{
  "num_key_value_heads": 2,
  "norm_place": "pre",
  "attn_scale": 0.125,
  "optimizer": "muon_variant",
  "batch_tokens": 8192,
  "max_seq_len": 2048,
  "doc_mask": true,
  "train_tokens": 99290000
}
MLP neurons of a small language model. Each row is named by its layer, matrix (up: input weights) and neuron, and shows model dimensions 64-159. Each number is 500 + 50 x the weight over its row's rms, rounded and kept within 0 to 999. Numbers have three digits each.
After each neuron's rows, "fires in" lists the words (lower case) most often at its 100 highest values on Wikipedia text that the model never trained on. A number after a token or word is its count.

L2.up385:441556454507496547516565511514464560569504454489478431404508527454371465570496524477438429602520596466520490508464495437559435517481559470443516509535466577450495522460523515640533462500515557525452442419473524465401518526557507535481575502519542569484510474510456462582541541427573480532
fires in: "1" 25, "12" 8, "13" 6, "2" 6, "11" 5, "0" 5

L2.up580:539492497531509460507555571535537471494463528557561458501547489473529532414488520448447534510528578505433487535514561484461574487433508540495536550420510461495492511522523534491462440447546519427528538431519504531536443552520493470479490526551584543530537533516449469467498508502433541516
fires in: "an" 57, "announced" 10, "any" 7

L2.up126:474463524468528486408499510501542503605475620539548506449549442556498502542489404532549518546515550535464478455522488496521539516424480544500465533540610463550545531466533417415533559459445522487503449437527483405494515536494464502437399526475470573450550438569455437487497501551488468529
fires in: "the" 91, "their" 6

L2.up10:546490498503563500448566531537525533525533547482541468477523534507475503442526500460452517510579579538493497580593490481498542482465460575497487560500466494557449501534486572441484438446518499490549595465446464509475508564524531463518461522569594547523484482508462482517498417459476500524
fires in: "an" 54, "announced" 8, "any" 5

L2.up573:526574511462425501445541577578588487447557480575590501481523494480569462503526464562495507454421492525451474589468502532391432423485457554481483524460510454664514542446585472523518482476489440468551465507497494467482436507554481499483456498422529547579511574498540440505441510498516518562
fires in: "by" 98

L2.up618:506453610496531471471551498488442417535540651560477569562604520511504580485515423490542454534548493549473477519521547405511518502454495532422444528494519472563554448473541494523437482476447515489447491505501473444455581499530520472511409516484482499477566496467413488486545433477507506510
fires in: "the" 37, "of" 18, "with" 7, "for" 5, "by" 4

L2.up429:465441528553493460406497491534428499511530505526526482505607525447439548497523520601425490454478519469546574530513500441469425563526502499453517539541520504424519536502461551523517500560416619555502544462492500486542543466468444525558521474543629446577441508529519498516436521483544469541
fires in: "which" 71, "michael" 5, "michigan" 4

L4.up170:479478504518458504502490494592476522450545473524497428538499520501424483489449419520579503516504421514489569515515477514449525577461514537469490510416548479437467520540557559492595395491483491525450556489413466521470479525543433488518498369518519517529483388542547430550568557458518410440
fires in: "the" 55, "then" 5, "his" 4

L2.up209:453465474491432522478558586543568427544417458453494507512554476439567617496464556528475512460472562543472581442510485465523481549515564557475460505424416420456508479524545390444506532484465505466438532464441518459411545497424508478525547525489424509542385420483482510539451585529452440474
fires in: "in" 78

L2.up579:580517547478450553523499517498541563501567448515449536445405455568466547506469492466512517466515516542443498567470478494472528505523426576502510519502536444455601523514486519442527472465460423556527362422442512396477512542464509467385424474443521438464489540493608467578494507439464560497
fires in: "three" 20, "this" 19, "through" 16, "than" 9, "third" 5, "those" 4

L4.up581:497491558479513423430510544536580512504542561501524524393532479411477542431528496500451512474373503514465523496502563527515454421506513522459466438461458477452555479393507503561523569504491490512459449584527452479497470530511439512559462606551545459479499450529527502550480488521549556498
fires in: "from" 34, "to" 15, "into" 8, "by" 5, "attack" 4, "at" 4

L2.up148:486493481495541483482506513499484499439623496441460533387445502509487525474568418566488517500482558490461573532437400538453481511451563460550565486491509486483494397513472517484490478555433466597523432560523470516516505622436468508571525451511575438514555562405587424550511480462463478446
fires in: "which" 40, "who" 25, "while" 10, "what" 8

L4.up300:527481532524621515429490562400475519405499500528603554496528589438493470385510466425514487473463528405430542519458416394503434566468437516380595501503516508494501487494551517435461551563512512563471484526522578542490540469529501473526466481485475464471452513460441454513561457568471432563
fires in: "which" 18, "with" 9, "where" 8, "while" 8, "who" 6, "www" 6

L2.up591:482599469407521477473426543502610466545482380375570543555513510445493483527583428535460523487464606418519516522565503571439443376487514485547543430431502437539548518494442507533537536449504512425443572456472444469577484535481540544525533497515524490531435425541506502561555444635467479533
fires in: "was" 84, "is" 15

L4.up43:479591581503459509522572521472491411473509462492446489435487488569554462528555537470511514542478517390454436497462460496563523552533503582448550520424578443571526483529426524515538513468466539552513574497481463450471487557586533451594502453497585424567451502517471572543550468511511589517
fires in: "january" 26, "july" 23, "april" 20, "november" 10, "february" 6

L4.up381:499539442482409526490506496490500397524440543495510499553508457452502447463592491417517511474539502584509520594451549569475509470522563528394561604534524590604527482513533448542502554506541575503504405589389533480515491517554457437495513442450486511479511500554569525582488436388557407479
fires in: "united" 28, "university" 25, "universe" 7

L4.up165:545402524462535473493557478553444489556594565508532497516549604626546547440356487542492507490483445537402507468549498598610422562530534497428462543499506487557549593523548530458487449511549488521595519531500545478512472502571509496537475512519521513492487433539490499589602501562533354503
fires in: "which" 19, "however" 15, "who" 12, "everybody" 6, "fra" 5

L4.up120:499379477479517424473533656564496433580583514554480601538518538581532436438499512469528446554473502504434486563459545505506451511485474565521473550481479585459562528518563459532482431487514481490565473531484422497556620486499567470385458512465501554602571425443493445484497466471487436540
fires in: "a" 52, "after" 5

L4.up287:564578513506471480516470562569532432544456455533638549476396502490493514493503528488506511518538480377467577484382500430573546583546449561475570546485498494535536465469474535566498448518580417463523508539550369481507482523400578523484521511505550461468448362483496536485585541543473531579
fires in: "is" 31, "be" 24, "was" 20, "july" 5

L2.up396:509459523457478607474419576461451586517538461577497509459394451459518577540542528494563498480528535535415521526457514589460528477496463540544529459513488440543537500512533479444478469468439528585493363469404536474525521560505507475428466493461456369518454484426513421549584514423504582538
fires in: "through" 22, "this" 20, "three" 16, "than" 11, "though" 5, "those" 5

L2.up159:376492542490566486566420520477490511475529525497421473560460507508419515492518432595522534428482479559520395447450486479495482502435420565462537474485408456584479507460513510422505518526533562515516425491413566522571576421564469466495519462557525481526523471524518531505389577484439443495
fires in: "her" 24, "other" 11, "southern" 10, "northern" 5, "mother" 5

L4.up500:473493578430571458443488497546544442496469422505545510519517482500556526554417522446458504467415509599479471529526494634483548493524556500521401475438449388482506457463589457514529528566511476484450574489488439494425538508357388502511465539481458475570507488542518468551581585549500518504
fires in: "in" 69, "income" 7

L4.up49:466590450520460497495514464450487501465472540596477485499448457425454391508469522438537517499542546493486487492510467505429566611495493486523527426537487518474515466471532484569478631439529453534505493486456509532478420550538484546495488478424559478576378454435449442461454486595515509550
fires in: "new" 36, "overall" 6, "over" 6, "lost" 4, "beat" 4

L4.up231:449533512410472488503508532406483497517459509523479578538475476490490526523534483445583537570564512576695510546453447506528522434412446479490510515446530554433476468536510481422398523597521517558525600512478652563459547450492556469499496525535563363496529533478496434565473480478513528472
fires in: "which" 28, "new" 20, "high" 9, "who" 8, "while" 6, "south" 5

L4.up179:471554495522578586638560598482421512539538526532409508425510564500402498548502540412456411589498504505486467550585486449482417596487446512435481470530455508478524426454544568510584446445492564463445477504469490494474540383483569524524544467509507527472490463493496511525544483464414524561
fires in: "0" 70

L2.up623:490519572476500480437574555415533405437502535478457452454469507525519476459475563514504457488584547459475517462509603518596425472520407502484454526460504415511512461570540458520508481526560531451489480402477512462450488524504540462574480409576535426483436560444434529487486468507499582454
fires in: "to" 89, "town" 5

L4.up630:423517491495560535500468552610483497421437444457556524501381544466402477552476449498488504470503562443562465500500530573378448482421548434531543600464479452411460479435551542495472404575493518503516553472543558578512521454608548407551564518451583522488544483448495482553468456531468491534
fires in: "there" 18, "three" 11, "southern" 11, "team" 7, "total" 6, "temple" 5

L2.up589:423499477486530485478526561527546376477454472511491510562537486530484605480516480497451466464487539550483558498466465546548439545588604572480418473437436418521546449516540425497519488437416477479451586481427495449486511503420509509522495577476456498502456455498501532510460522503455460478
fires in: "in" 66

L2.up214:498500527415430569361474467533475459509471495569458537487471491485507553529588470480393520491559527467568511514458560501505393533489522511464482423482493543501495417562535483394463529545498553542563514444591557464501529494409507451419454582413505522416508483495515521568476568467454478487
fires in: "on" 74, "one" 12, "only" 11

L4.up246:545528508453593523528510548514455519492512483511418540459542578463516419466475508528468464453632447463477512530549485558589452506563438569508441523573462559552488406529526508540532451494535554513527506560536445447467497545465568410532524462520574512559489465543427474538486502585462470547
fires in: "april" 41, "armed" 6, "admiral" 4

L2.up575:485490486475581534568574508459465539456526564619466438490383522532453608516526488448533496484427455538465552464550472436474490450491462378557524409449531499501413476554446534469406422522475516463456468622539548507542487576399556441555538445568547448556469525517489496480406438487578469411
fires in: "which" 48, "who" 26, "while" 13, "what" 9

L4.up4:538450590526428476518477605527554526512504486493640475532503519489494497496578502482474443430507443601526543490509480530428471423518579475475618469468498445563494451410442427613444523590483533440501537547553428514451506512517403464573547489477574479534437588518555502502512471561513497482
fires in: "into" 19, "of" 15, "institute" 8, "institution" 5, "poppy" 4

L2.up272:523511543457569524532534556422415515452528457618484515456503528499552497511488462447590489450467466480498548542536516507494499508450464491489423551502571556449482503408543576467516521484558503496505525543458533556561430511541543479440492477546489506523533474469517502494511444438363478498
fires in: "0" 55, "20" 8, "30" 5

L4.up186:477536418485452442468490450577585473603590473480564559569491419456537420446550508487541524591471555511525568547467468525445533526461521552459538480472492620430580506424444505531562566492592455483519477542459514474466521545408530485438488515448460456488441474469502531429514440516384495508
fires in: "would" 29, "were" 21, "world" 9, "was" 9, "could" 6, "should" 6

L4.up357:431475553538377559543544490448461526507472511450488520479497507576415547546535443495571455509378497520569438528564415465412502507472559457595613492500576531556523435551510459498562545545473547487425525530441512463489509456472454464473442420478567504549456479528519493535376452524462490505
fires in: "his" 34, "university" 27, "states" 10, "universe" 6

L4.up467:492497480484414555475493493600460503407443537513457486472569499542573635556555460490476443420536627466438552527550487486432450570527564467488380418392388426547567484516492483518501452501582500472513542523453423552532448485501456537495509523463485577570427514447478507538489609527477470564
fires in: "in" 50

L4.up633:586500535514486564532567483502491555462447553400509492514581487493488484475531493470545443444501525478494551495510621456488522486534442479556538452409604441508502499511551536577571486482544518391399452481470452518489597455541389472554439492493521460460407491384382515483450445526526547459
fires in: "to" 37, "town" 10, "top" 7, "crowd" 5, "total" 4

L2.up198:545562519510441558479573490551482569519502521444452482566483444467556493500558512557591461441468457541557554521448528473573456536494510511549468583447573498440599473552513574488513472552552421527490401397416494487477499532467511497500558434464498595489418544406552480456507432362503510425
fires in: "world" 33, "would" 22, "held" 8, "old" 7, "should" 6

L2.up410:513500572391354550380485455428466497562571542546506513460413513465550525568494504520438543527485507495547443525513527473553464524493467461527424437436557557557503438512462478455419466491526529501513515470577545540540453468434551421493476540425513568412561483486457442480486498532499548562
fires in: "on" 52, "only" 13, "one" 8, "population" 4

L4.up148:479611588559418447571440429496512489500532503477634561514381528590418410555457546525457556501523479511431525483431584502633539514436538512509485394444470527478473464487507521464520459465431516527452597450637546478492557514559521484514446515512475463434486472562452563457511544473462453519
fires in: "s" 73

L2.up447:481479517494417515477519506682513473468497511529549524525528521457531519456477446540502481457478491492451549469535518442478556470480435558522384560492435429539539458498506493537541469587483520457509547521406533497452537479533494461515481517412488499540431495485525490572567508442475390439
fires in: "of" 96

L4.up413:499535562539539520486581486549473498513451511487510482513610496447499512480431495446514522527506453535561458437489544457388562484575543476513539493531457558474503350516471484615475424421547540515498415492506555487518519590432487495352432528573393492529490555482548414474516448526501476464
fires in: "had" 19, "both" 18, "head" 7, "behind" 6, "before" 4, "issued" 4

L2.up190:484496559518493512492568520568506495520540529544536447438552502486551518382510518479477533496549570585443540563554515469472575415491499587474541560467464463533466528492463554542448467422501493486597502440521479557480484502529457518548494534521562504466512449559445466502423478508472521513
fires in: "an" 57, "announced" 8, "any" 6, "anti" 4

L2.up218:488466493499482558465547502559523511500444520497489537405404349492404493464465537517557503504484536519551471510573500580518483514475488585484615503462557539521549447481543551487542505411503470474464473526512450457562563537506426500499544424442477471508516496546533419463463496485364492505
fires in: "his" 33, "southern" 11, "other" 11, "northern" 6, "mother" 6, "her" 4

L2.up320:477432502504540444419511468512504428587519605511530555508511540576516527523527421547592480554542483575476471506502466457531476541427532545416562492556506476531613542566561506423472520537476469558507420437498489491452576508517485452505454574547539522532505429561491397476517548517489496540
fires in: "the" 76, "their" 5

L2.up386:434507497523462513498579502421491475489513560528548536485441518511552559475536416493401476560446543482546482535540450499512576534482509497492530495477523497421480443624502480507528493584454510543503475489538601456463530526469503535555505452604489428513525576446555484454452514451534495431
fires in: "which" 28, "who" 15, "total" 11, "votes" 9, "what" 7, "while" 4